Weights of a small GPT-style language model, trained from scratch on English Wikipedia: 10 layers.
MLP neurons of a small language model. Each row is named by its layer, matrix (gate and up: input weights) and neuron, and shows model dimensions 0-95. Each number is 500 + 25 x the weight over its row's rms, rounded and kept within 0 to 999. Numbers have three digits each. A neuron's up and down rows have the sign that makes its largest values positive.
After each neuron's rows, "fires on" lists the tokens most often at its 100 highest values on Wikipedia text that the model never trained on.

L4.gate35:521456535498515480486450513520498494503498504556513499478513453532489473485473523557494510505528481501491489521477519478494482483495524475460538514455534531516516544511520445482513493473486506502502447459546499535506535474472500535497497490482481514521475497505544519521464517508510544480
L4.up35:490498501509500503529515503513498465483452488503476486500509534538463478481503450481525489538501495474533514501484459523486457509490540491498508521473553517472541483520533486450490493490515506470501499535522546507471542517507503515518478481499471543520485455489499479504474523503509509505
fires on: "-", "|", ":", "1", "0", " |"

L5.gate435:532492524470501550515515528483507465503528508502525506451508498505478516489513468534494466498484504535478474530494526483524523481483524491517499529497519553474513501531460492467541455493501507506542527470484476520544514518516476462525439526480486525474502454542552503495511496536481495472
L5.up435:498578493513484503505459526538454514549450498511537493500516527530478525527517507469504530535499528484524544485514507496472496530496523491485520477511517537511542517510486470495488529512488495424506440484550511493468475496474508523469488513470526491548491484464488501494503456484491511484
fires on: "-", "R", "0", "bra"

L4.gate175:519490496549473534511440513494507535517456517498540487454460489494486506539492459518500466503511510503471558476470505524482494489493538543512538513495503523520505509547501500540492575543510489493528474503537508543528508476500502503507487491524484532527526540537535503474513470444515495510
L4.up175:535545505514482495562496542504490548526487514441519494506459511521510520502479481455516514517504503554508534532476516540510512543514479507504460469544514501490505466504496525515513491517481455480456475506489465499540508487502540468499505519486454526463492483527494508458492541478499565466
fires on: " (", " with", "\n", ",", ")"

L5.gate458:487472491559484530514484454540490473488525545515510542538501504521455540524511478496469471504479524536471517532484507462472477499496501494519486497495510477461598479516502526497526533496535500488479501479529468493528504531535511483457533505515468503488459496494523476511458474539499534521
L5.up458:497480505500484512533480451525518488490499500472536492534442488500478538485514420508511504501500548524521506504472472525500464531464488501498488522505524476488467524537487553508542488545486470511448492491531508487471515508530506499484502508505516510533495448428517492494483502504501487503
fires on: "\n", "8"

L5.gate11:477501529505516483507516463493581506506499463498511544437529524535501524474527495497508464533488504510517549455522520486497495500486481483497511542504560496535549481490514505507507491482509502444502485523456555502495493497454494485469453499467526493476525521518486503505470476494486525468
L5.up11:507517557550490524484492511478513491478561527493512519519551510511492542483466496461504414496524521517470531483510492511538505482498532497527508497533545504502508502549482496494559506513494484484533489487475501475504476482505468485456498475495523531495527536493522499540521481450454514475
fires on: " from", "6", "born", "1", " on", " located"

L5.gate300:465497498485494511526502467519529486501475466555495487552477504489492460508488524419514512522508551530477517498503505454493464508462464480496508538455493441455560521490470512493488536481519497491516494462529477475483477499480479458515519506493472517512459469506492488539506511499473510490
L5.up300:544488495524505480491539489505496478521536517504535415508481506540508476490508549496515460517487508464514494501493481506498460511462477502488473565484508512491510533548469511482491504474498449522492520510511493465546469530526488510519502518521532488523486532494553473486513462470477477487
fires on: "\n"

L2.gate65:503473499469561519502517511462456491511488472477477532515505479511518511546510480507536517492512490490515509446566516460467532506481491498499484496472519465501494470494507500480455541510503479501504511444477546495490495508530500496474465527531546522450463533493498504528538517490475515486
L2.up65:491464520464504472509437528483507492488471496525508498497480492530429529527505517462543516503507514460498474532539492491475527524502502524475491550498491482474520469503496480512463501554465486503453524448490469505504489523527515508512465515516516518467439511510485494508522467457498466478
fires on: "sp", "phe", " being", "h", " get", " were"

L4.gate101:482480478491489483501520504485534516491486491528504481511506502524523507496456488456479523504462448482526522469522479530520494512552505459523510492543513538545487507541523485532485446473489497492532540503471508503511526482471514474525511546540495481498496522490465498544498497495509494526
L4.up101:491508459532537526514499500468477502512518537523458459512503508489529510503536457475537470500513518497478490481518515485468482500520523470513499529520501496469460501496518524511479554483525473494533549519534465493491405531477471491521516519487436517525493494494504505513508477517505511480
fires on: " as", "s", " while", " and", "=="

L5.gate167:482508492501506472485480455500527508495518485510528544512511534512470479492504497452464485517522513556545508504526520486482530486493497547477457488495503522475527510479490487525480542486472529442472462441494474540511493527506472479549509492516532497483507495516510478474523497484496511515
L5.up167:496520550544520516528528561530510487486498501530524509460516496488513499470501478525522485495494533535487479534504516516528428529506501487548524496518529520465498485509539535522519498495509452476510508493504469509496442509470526471462507515481513463480503484478473518488474513486464440531
fires on: "a", "e", "8", "\n", "art", "au"

L2.gate337:499480448520507543509516489498501534501488478447486460518489481494501524442457440561454471488484500502522496460480522564516453512499529525451487520474540522515478541527579516521518488519503502504481488512498512495472516506510511491528466501500526503530531475515489499515513469512491491479
L2.up337:517484477527482502507524528508504553469497478518513474496506488523475491529477476504492464468530524493522518496474495524476460529544507535470457530461536517528489474478533517506523489491514533535499513535500519463478490501493482488476504493518459503500524494483498470497475460505511450459
fires on: "'", "[", " at", "\"", " “", " up"

L4.gate349:581465515510468503491456502516498526504492494504484503517534489452507494501524489467500489472534478489451499481529530471524508515522485503482500511493502524480487510501508470514514483509494538514525505490531448449502556519485487475522482506526482500432468498448483505498493483548512527512
L4.up349:542472548520510529530524491505475486494540489515501487517469495524556519496506498519466538511521517525442514530543528511486505502505534505478520507510493471521520461510547451530475492513443522481558501478493552530496478524491488520522487489487558528467489515487527518526486513531461487566
fires on: " of", ":", " many", "al", " or"

L2.gate163:480486486497487539481539524493456462464515475471493473481509522502523523518511506557511507507506489476479508500496491514521522487427469515489483476506523567500418518544466475526521516529525532462509475537515475535507454536522523488489494478493500497487496506479450488546499525491476534491
L2.up163:469449460532487462472501465535507490508516513521525543510497502491491466508499517468475474520532537478500477481492483515469501456502498495475489527493490531473474522528540483506500533508471492465528483474488524497485476499537473499544531488498510511486519440422470506525510549500466456479
fires on: " f", "c", " p", "p", "b", "m"

L5.gate401:511471516502479540527503490485484456464486551500496469516488488493503478515499495549483487487478517523497503490495451525473536499526525450539514480463496487514499483489487496484495475480522499512472473500491510526508457505530479492492528482499492503511437498507480541529472503513498522519
L5.up401:510468509497481539484501533500510446507482477506526574524491474475513507521516475546515524534510542526564543503478483473478492530514528488487502545504523456547470483492483483516500454507533507481538509455538501532497503510528501548487501504494515533540482510509491500510473482515520514485
fires on: "\n", " ft", "×", " ×", " mm"

L5.gate508:504480495535528465489525508522503495488534471530497477491483502526513515499472533487492510521457508529544558500501497516469524509497530452500531522504536501531519506479511488485520547509552478494472513474504502484563459472533524525518509463498532491482522481482487541474471506481510479473
L5.up508:495463479503478501475509489535506506453502487525460486465458488499511493555487538479510521517507488517487484507512471493501487514506496522503466469501517508466539462524560492492548495494496536512482482510484495522514547488485473486486494508490452494514459517484485465561511479506487553527
fires on: ".", "==", ").", " studied"

L2.gate127:560531475499492515463512502480525503500475471508510515511492531505518459464500454459540433523444485464484461489512514504479479541496505539482497509488514548481520536501487462483493506490466515470521509538441510508529521501502525508482503498492449519517509500512451473500491464522456493557
L2.up127:493502477485476499521476495494483540521497492507472477552547480472548504490539524462486489490510536553486468488480489471500485495472520514505481480445466516458530557471484480464476523536469499500469544498476514464522507479484488496555457503495532486463500510520500487489532495556553514563
fires on: " co", ".", "Col", "ac", "1", " well"

L4.gate314:534497500562476518472556534536529479499496486476503468483503514541460544512484471448550456543516527532468472522510481491470516515516483500508512492489497512531510441496466466464513499459510505501488501493526502503500463504507523516480548543522484498499486489544538537499500486540540495483
L4.up314:507477513483481530521510573517488478505499462523491484510482508490483474507520507523540469510508508507500500501511490422485473491522469466494519503489502494547553476495482485524479456510472466497486540511538457515477494487534512531496519503507451438503496505479549462470475480475517457501
fires on: "2", "lat", "6", ".", " period"

L5.gate506:511541491503455501497473449497498526456496491474465512488522464442464465490479540511452465537480524536516500502490498507510490509507521482501521543505484510491480503490509514490512482510498526490482510539490484516522467470473502503508517512506492433476447522499472500520513506467520517496
L5.up506:538483464485518505433487478489523494479505497506526462448554471510492495515551521541496498563492518510492494516521508551485495503527544476481503504472521541464485502488505519461527515467490508524516494541488505484534468488513567498464509553540468483458473465473479512492529493499470487539
fires on: ",", " in", " of", ";"

L4.gate306:521525510528528486507508492480502486526510495438469504502505498492494501507478458502472505493540465522482512520482463484508511519527520471483522497479528475501495539436534490494484529484525493502525480509492504513502528518504463450487501466528503517444459503506529504491476493508468524530
L4.up306:499467518487543501488518512534517541485507502493475514539516525508447517518532526519456549532479479472474559503491513464438525507492524516489509503514496500482472474504482466501502492497525525509544528485497493463497458538516503510514499498536465457459466524505494502514485517502495457543
fires on: "-", " Albums", " Country", "ly", " number", "s"

L5.gate181:463482506475503496508508487487520504513528516509482489521462491542512484519464493490481484548577556511505500502515471493499487512441540485499516501488517471476517501524514525504506540435502483516503528489499529514460499542535483448493570520512497501518481460493519497525510509539519521501
L5.up181:434474510489500531511501506517511476528509490493498477518472510500493461520482512518481507532536542496502520530540504512512488506445527505501478520463506499456527518503510572509504516440536484475504501501500483495475496523539463462520528477514505515524482486501544494553536518494501546522
fires on: "\n"

L5.gate472:473493537514543527500444521466512498499495460478490542501476487484481512551493490469540473537485515545539486493496459529502531509506518523534493520489456473516443552480479486511479509507519508499488521497468471507524506472517499528488506434476511486528512498485473501456516515520477510472
L5.up472:466514518486546512499518494509487459515510516479467457506497524448509539501507493478522540513486525453528484534523436485492486474528480489492486510507499503473451474505517464450533477478512472517512525494505488491518503481489523527450525459532520493501526529498530482486507520480541539510
fires on: " was", " been", " degree", " School"

L5.gate374:468515472507501512475500526518481503493476503488470515476533457460467519501453512450499468484515483458518513485543532487501487548517486477521527517535509521465532511499500512490493501503466484503444483475505480524493489480506465509477549483500471493502479440493507546521519473506513539534
L5.up374:505497473457473530492518522484482506540487516504520511470547495485510493527528517509513534524489545482499499522481535479500479507510504493506503506580498507462520479469545482496513523509463501499502492489515514509467540490516524528520531540547512466508486528496471525472478499488508509501
fires on: " (", " was", "9", " of", " in", ","

L5.gate388:491487485529511483474515525514444485482540522513533513505511498519474489507532489523512479516509521490501471466495452451506526486463488497467504500494531509491481512498460499450534526491530494501506546499464502531509515465530487487473502509503516508492525504484505549480475463490461512490
L5.up388:487481476510510497499489487537528464532515512544530501446517455503535479514499517506517463500544521491510508513532458477532510537476490498477508497528483521449498512535485485488521498486491516472532509541503512516472487505511505497492519495547536524544475482527497528526483529545466496466
fires on: "c", "cer", "ac", "oc", " c", " f"

L5.gate431:493513481541451539522513506509511525495501517517510472504477525520460486513445526470555457520492485530457505470516504494543499493537535514493521524487449531531483452535455510508481534531483509473525460491475524524464463487490508508519474485475509528493523488533510490516556472516488503493
L5.up431:515527475504460503495473519525524513518523547533511498497465514516470515514508547519496494469573539513483517494501507450471518449509456528501499533507532484493477553526480503488530485496483532505509535462464484497478471530550532509487506495500500438510524467499511484519494544514474501507
fires on: "1", "2", "8", "6", "7"

L5.gate274:538472533480487497511478503459459508505509479495442539527463448539505497484501553478483533495475509509520471501520492489519480514493556472519498483478500500499520508507473512514497488517519521474505533505503515488499455449496478520529501549467505512498479522491484498514528503495482472501
L5.up274:506487526555463519518484462490470514503530517504489493510493460537456540496494466496465524474510554477498480484506531527537550526524498489475484505494546483502468543515521496508497510498502497518489481525534487532475507540543515494532472541508483532486518497527481526479538515496513529491
fires on: "|", "da", "te", "ed", "pha", "ga"

L2.gate433:480510485499512483506501498461480517476537460471465517484505523475513500488499485519493454476521524513481504509509485501468503499503478524487475501523504467504533488545506479469507537484517510473504473507480532474519460486529483526500537480523543481475476428486547486537509515510470474489
L2.up433:505521516501492501465464539493459492541516534496493546502503483490527543497475541496468463486518524502509497453478480526495510483464487487524493497495487506519519492482532472485515537506471508530497515559484481518545471514473498484484492478466485509482489521510560506501498517470509475473
fires on: " on", "ful", "ive", "time", "ite"

L4.gate215:499464511476486493500468519493486480474522487462499473518494493513514484515479502465540553508499521477470546461459508499511492503484521505548478512501493496501531509463533472494524472516509489480526492507533483441547440494491510527537484514488522482517526478533529510503486519467538476540
L4.up215:491507588494518505513526506536527528469492470489470483504462482535453458508495504470552518499478500469499490465508513491493458522482498488533479479517521478482547506504516516479515504516535512514531474514512489443505479538497488513500492506546501457486470523521498488502495498448519540501
fires on: "3", ".", "4", ").", "ho", "ul"

L4.gate26:475510493457503456477491514497489538523489491498481474487516554548506497483470491481509496509489474504483500490539549523504514524484463497520541481555520510511501525484522508520486469457472471525487558486452515498501460538481529497461496514535506503504534474509528451480513492552542509505
L4.up26:467487468517529516537509501514484496542508526495489510525515520527505514477493460461459532517480534493500499467503522481509490509481458499507492484552527482506508494470535509542526474531472459481518526462467471499504511467417532490554499490499479503490503515492552476461497512537547481512
fires on: " that", " which", " as", "ly", " and"